MLP neurons of a small language model. Each row is named by its layer, matrix (up: input weights; down: output weights) and neuron, and shows model dimensions 64-255. Each number is 500 + 25 x the weight over its row's rms, rounded and kept within 0 to 999. Numbers have three digits each.
After each neuron's rows, "fires on" lists the tokens most often at its 100 highest values on Wikipedia text that the model never trained on.

L5.up1368:485473513503522502559514464464505491507444518488510495544530521552502551511490487534517490481448502513478471485494483528473520485468454561475519502492509500482481519525521527462457506485466496477496511547481473507495538516491471492530499494519520489501508506513501525540478484475473489490469485485498453510482532507458464519477510505455542491504497456548481508559527460500519502494485520492501504508514511495493491516451542498526481503505479509438499495512453498518526502498485479487459541516487512483498479537450477486445483462501530467474473505488508513493520548529483520474
L5.down1368:512464443549496512488528534489485468508526514494472491467496517501461479500528508501507508480532503458501534500459513482531495449485494487493521499511492492511479459478488485505487513483483484510466522505512512497514519509500486504480544508505501487462518498476527445474488497497493491521449542461464516519479484470524525471543482506514494474439491514489495522448508472454496486522539506497501491474557559437499470504458464551508482464499538518528506534531514475517528524483484534508495512492537531507538522460565539507538516530511514506499503521472497491530507506457500497526
fires on: "ec", "p", "es", "m", "ist", "k"

L5.up1280:522496496503520499510459492495482535465482482504477480445454460484448504506494478478476498501522495524510537495544514481526506505465488491549482535471494473498495514502490521499500538488509489518449489548507498535517516496480518473492506495519484502551498513464516519476581513525508506491510494543501468500512490453441518520503521502521509504495498518556493462486508476489530540516513478518504528485535467488499564512498501444490498526509527516501468518507467483490498588498475509480509525451478529515489477547502508477513509502483511459514440543516512496504517537479523494490
L5.down1280:507523520493493455483533505525501467535531471547507529506538515498533500467508468527517502501427515521479443474476465517508503515496507475516483464551539519514486515486527528525497481529526513459531471486470532497485480463494467563465516508466526502441503478511506479538467462488482484530525518527477548478474511537507487462492503519495467502524476488463520512487470490474473474513495500457463477519473575495491490487503516532475514459522497532508514511502467502504518466513515502518508446477479512478495493471519518539476516527483506511473549484457503509490480449503528498523
fires on: "s", " film", "ten", " a", "a", "ision"

L6.up912:459463503527505491465536512485513492507513477512503533479504499462526509525524498479498516495520458474472550508519514479465512503499477522484541502515497513486521510507577525537479505510511532504485542548475525508484497516493527524487502520526513488530506520488521521532508526492514539508549478524481539507482479487477498523506524541470527489521504485561509506491513504469448491526496542507451517488491490475486548510508473534443505500483512491444486504487486492437493479468519510528520449495534532500522469492504494531511468475476505486410482513489468499518469506523481501497
L6.down912:548507513519466477527513501531466512480558504537435441525474470553504456446451500505508520516478507498514454524539486553521490507515494484513503545507505501530494502510449483474508483501493436506520472474502466525496493510478475503512465472475500474477491491499532523486481549514535492473543495456486441528498541482513513495522476464532544546509531547442517518521478517489499470476551520518494497512466501514488497523467510481495526498507495492453481521529535488469508502500511550530504552492500493515462540510509522477435486507480510537548500510488478546488502487485510487506
fires on: " r", "or", "ist", "er", "ctor", "ince"

L5.up56:479518540463531506466550497469490519513473471478511495512522473508495474491507485502523497524483554541497463496467541490484530488488476524479452449489530499473453518524513499491501506478492511502511488509492470494480536477552478523523529474476533526462529492541481545539489508520474513532515493509516495475541523510495559487501542515557524496551489467495490458515527521519497510496509549535507504511503480545523494537488488452514530495491492519499451508564512498541478519521525490485505500541481460511477518507534502515477514507486503496504497471506507479510438522547505492528
L5.down56:451435498504533496522495503536532505497516513533533493481503521519513483510482559507461487505478486454480470493518529495504478510532510507499456529458489496483520503501528461516563510535495481522523473501521536433524484507504494520477495496543510474494494479485504483482467483476497442490486524477449494503483474510522508487475502495511506510457507563489506518542499510481490486514488492516457520508505490483435510470495529534545460490517468542508478486538505554459523456531487553477542504533507516494498530513492517516498492507498514512489500481524474543513524470447472515517
fires on: "f", "au", "ast", "act", "ra"

L6.up154:482492486544510496521495498537469472536494467502523467490519467486509536553497474526482485523466519516485489520544487471505532489495526516507502498521507511489494487511510498468483487498512448482481528530509488460511497480516471460444490520490506481455463515544538546506517473477492463478525463511471514506497464556477504506490478527493525516502511492509536460477508512504493471508549434504516484480519482513526455493580455473534492504498497500472537467518494495495559494477472447513512495493514491505498486511495523520527499520503475546551508526544470499521487509501492491463
L6.down154:529530476456498467493554476493505530450536502481512465518477492490496506499522481446517519463562499539516530462507518482469507478470471532525493521539500490523517488512481464508509491497457501485523479488500498453487519485487500530476483507489456501503523503530483531473482488515508529542524509485527504488499474498527536461497525502529530483495505514534485510471530498520467490519485517511468547448432456476470547515532495521500483471513504514488524523498518460520528517478536538480512485467517453507514545471497491503479497478462515505478517499513504503520493492481503484507
fires on: " des", "v", "vi", " and", "ov", " or"

L6.up877:536475517522539528539520503499495529490525505475483482457488499521489503528507520473518489542545469495511517495519494506491513482507559558501490518523449512523452499497535510480491527498532516490502475480522496486543485484535434487497490411481558483514534495491460539466484515441523547490510524531502511497497545529515528496473529524473486503505507469507531480471496476501508507518524512516552512491502488485479479554515540509522533487512518491482517479456496501512499549491496466510492465470470502513462503503501465480496518507504504484521504530465496528539517532489457502523
L6.down877:481523476463488484501443501483511516499506477561486519514505458477531493488539474482501530525479517483505492502517455540522509523466459494511500524489522493427519505490498522518504511495482498488482521524502524479489510526462528477459483520478511551446512528484506482536502491540446499481479509491505529522458463497524497505473545465491567520512515489519492453500473493504519513510491496503467452520512489548497503467475467502513491484486512505548536505518434507508484447490485481526500509493488458485475527459494518523515499533541518474489458483495417463456522483519506491506
fires on: " de", " released", " Team", " design", " group"

L5.up859:462494465463489488518538490459540505520424450483534513505456504506539531506489505465475472480499520492471502519483464502488465521512474516483492484483473495478537505491523495491477531479450512534496516465508525495505526489499475494494557512458497482491499536529493487494472548519550544498496523466521475459483500513468478473478502455513522487523487494481480503500510537475514495493509468485543502512540511502494500491452475450460537516511469463524497480495473471502510519536503534523511507519507487486500504474500498460447504468529517495499492507478520533488513477498497498506
L5.down859:489513483539479483485518526509530497463533525515483572484477506523500479461512482526527553535531496510548528459525534497483489502503510482504466452530516506532493497491505499551543427539522531533480512510512504497482506541498514535488490480482491493479513502475457472519503481466461444511502482526442474485472533536517515502490487543458478486475529514464504488499491481532480468500495486503481528494488519508480483521478553470476523515559488511498478499511510516484502513497460491488492478475477510518478517490490456532493516497452502489510496519509497484501497522531461483517
fires on: "s", "es", "ec", " s", "iz", "ys"

L6.up46:519502547498489513498534521556483502535459474477518524503519480491504488499540542510548486503522507485518538509514511466505461495506498537528531495479531448518500479522485481474537509497499450467506495516476477513514528493478493485497484472522508516509496530523502487493520467503508520468522531505503504497484533492511473482490522472498529545441509540468523500510489503501513514538519548480510513507517502492524500480487569512549487513529483511442542489526504497536495483487473492557531548514495533487495454526503452494482487494469493525465494551492484456464469454510527517524
L6.down46:513489519483509458513513493479538498527523569511510478533502486514539518496511489475466493524488490524537489521486506509481531483500489511500499501514471494501528532466470480501457473493487528490494502491512488512511522442498527491525529500493512491518473460472510510477483475470498519525513543497536474510529573522481447513511491525527510522515537489518460510501524538529513502505481529459522487505495524480456508469533494526411500498497478515510473511457505553516521487484554512452487477492527457542500509503473536499497476490521523489529493507483532517491546540507498456522
fires on: " Mon", "R", "u", "omen", "í", "am"

L5.up1175:511522491496502458525498448468507488486499438499496492497480468482489517548506486463489500492507520495503504483500495530498530516510496517534475458499461459528501498532507467513509525545488510498468495493502513479462491459516509490520461509535540528453496531496491510464524456435515523490481496501499479447470521452467464503485512508509458509505484505536479522485516471519528444509512467527470513473513535553485506488480530502548521525527494520541533523493504451494478488515441483509496533518498521502516500484500500510501462473494474488485510525475518527441515530530528501463
L5.down1175:510460523524477490487513526502480454484477564501504481511505514451507495483518512560490456494535523491451527485497508459469527505484500501503473542505528516454531524481469508511493496512523523492528503513519527521485537514525546490472479504468470466535533490561521482533454550489501505506519513492461510509474506512527546540499507462509510511538499530521527514473478512471508541496545549488533498461512467502491525494502486535457492487512462505497493480512508507524435474487538489495494450466486509493474519528489496512512515494494536521461459470491480490548503472472488488516
fires on: " a", "t", " st", "a", "st", "c"

L5.up90:504463483466491553501494455479496447501531475476517469497472479524524538474472534494458500510506490520549516478492524481507519480486501461494508511478531483512474496508439476492487508485526493547492484482472509457504505505471507467497481503524488457487523528510528511501538484468513502484507527486488489514527455503525522511453542480536476488489470492496533503488508532469536478463498505502493515512483479524489489482489481556440530505478524474489520467496474510476536511503523454523503489468551529491476508498507529446460503488569511490470500522489529488479501450535510557495
L5.down90:496513555518520471533513533513485516541476519509509514506505540466474465498487501499508498530488488488505486486474455513497519541490489527510487523500499511490556506485553520503526494512503519466523526510524484516506486472553481511479520473514498514520509496541475459483468487545467505561539507533525503531447578520474496468533488478482527518514493507471472498477527492499474539542492493513499510508511510504547511532482512476559477486522490498509480524506493515517435466553451547483491489518489472508525466495501480513513483505484513536501508496536467548507497510492484468486
fires on: " |", "ust", "w", "uth", "o"

L6.up1440:463534496462498497497512483536510483498484473487459499522493498506494483463498535472527441508494505467484490506500487526469481490473476496470455476460486508471485491505468505493507470505504489485474490480510483494530500507538515507500498507539511458504490517472481498477473485495501533512532516501491502449483506482513480507540484479533589561490538440495486496530460507469498462529534526460508490488481488549568468481529463486497510506468477490510513503494512531515510495480447515469485515493543467509518510509502487510477521540503469517519503547482514509462480513466461480490
L6.down1440:491530487490504534479510494507481487505481438515504489505508569497483528536487456518518486496524513547510503508521463482527502522498470545497489516477469468500488481519466504501513521491516508519462560481485452560480503509513459452476516476485489491473534511502446454527470512479504488489514510461529462492519481501496514521517502481492459474497481490441456463463501527489514514451457506461475469466478464471462563522498468458492508526500507493549458492508528520491494496499514496473504490480491513423528523490495529489507499507547446504511470513504520501527504494513526508498
fires on: " 3", "3", "f", "b", "uc", " 6"

L6.up327:498515537553530480495509517480489469507479523498484572470456494507476479521504494521492486586509537513499502546516489514524507538488486460527473523478498479554477503487512467501489485506470510526501486527456507466486514474489521471486556469538433480497533479491511487501469520496490504496483504483501515491470489528493496500503507494483534530479509514526471465494519537499456467452476475518533449533531514468509494459505476487516481504525455503500490483511500477457490514485476514561483472539499474481516511513474524462500550487484479506528534518511495504471541532502478471544
L6.down327:521487495473501523472506489521518503492516430494471520488487506526517506498472511471510517495508489480507528519518493518513533473530526512493522501509529475462509467503525508500505499558551487494481466504543509507451506518484532491522488471501512463505504501511461465498514525479491539504477515466526495511514505464500475475498494526508494539499477537511513485515491486478526510507548457495498523533521489528485455522456422484495535490484431500480532505504520520590495494512516528483508503492493495537467484581494513512496514513479500480466532491500532512485519525504470519491
fires on: "ur", "est", " med", "el", " oper"

L6.up546:502507466515433481486471463487499525505481490486505483495536534511525495508504517537479535460499486454445492495476467501496491479460501532487485511487570513485513545492484492467464503492485535529493512527471518489483547495471509515526478475501535533458542488510521485523468515526514485504510548447479479534531463504495475492501490523512505470517495529520488480505495494503485494484467509509510440479465475526471533487542490512506512459528485477481502483474487495494500481494479509512515545495505544476486497478490528484516479516512468450484501503481485495481480476531493495493
L6.down546:499517476486524536507482545474490500498499501518463500527499489481509470498513522500517518535454531501527486489521501514510506497494527498518489505480471490463521480508533506526517527429508505489494502453496529515468489532491488499524511510486527479532500505505516518462512504500469486501459476471505488508500539446480494507492500487484473544498510495524504546523534509513543530532531523498544490527567513494563468488478516515468529479512531494499481488550481519497513487489543520520485510490510483485519479501468419502499480511510535538500492517513483491511469505472488537508
fires on: " |", "os", " and", "it", "U", " inter"

L6.up141:500496522499520528491501480472524472488488487471535522495482450461513512506496477525480458511492517447475494488483516492500470514522485452500503514490486505544463502500474542499487493483467508494447501485535484483498471488485511507490462475486441502483506514528483518515479508444463509426504488517495474479531475481547493534530474494536493492553513519514498483503474510502526488460484509529513511535476517483565529478517510504481486488526488520512509475477545481476481471541518526495484534475538453461521491509492550531496532471565455514489495488524509503512538554444501471496
L6.down141:513513496518493510476492495547473467480524498495496504505529524496508527523480500514467555493522500499487515500537505490512485511461524534544524481495500480479533537492503501508468482529556501503518484510493523499486535531528488488508488516534512524519491500431503451492511454536491502493523528488495487513432444505475545485527473523504560496536492512478492507533484540509501524521494513481502547454474452474466505493489527493509506483506528530475487541517453500538513514523493492482485484523470535496480502516500427492522488498519492460536486548516473459495477525516522536510
fires on: "re", " all", "r", " 100"

L5.up1258:504472569497505496511505498471513489505525525542487502499475526508493440474524487473504502507498512526522542529493491517547503514498515492547528478523471485524503456446550512522522473496517517478524517557453520506473465506507461509502491484476524516510522496487518504470492515441553508453497480516481532529538543527520543488496467491548542518478508520500535478446439502516554564513479491490514496535509508511499511495512499513471512461520501490533473479517493473483504506469536538497499486524494517467512457494500509519522534477526495479483541478539489505528556506536522485445
L5.down1258:460539541508480507473479519480483566490522543500524518492503517515484507516492521495520506498538522473520478478528486489517483468477485509520458489412506527459476507505511499470505482518527490501490444440542489531525487489510536465533486470487456501517484511524519481501504446468489461480480505523480500471474454490491479515508529492524433514504478457443446504498522481483487496533495455476512523537529469494465456549511476514522516526517495467485508499509484508513488488517489448505507518497476521509486505463473481491532491473492541544526489482491463466493459458482506545563
fires on: " a", " the", "ly", "-", " me", " his"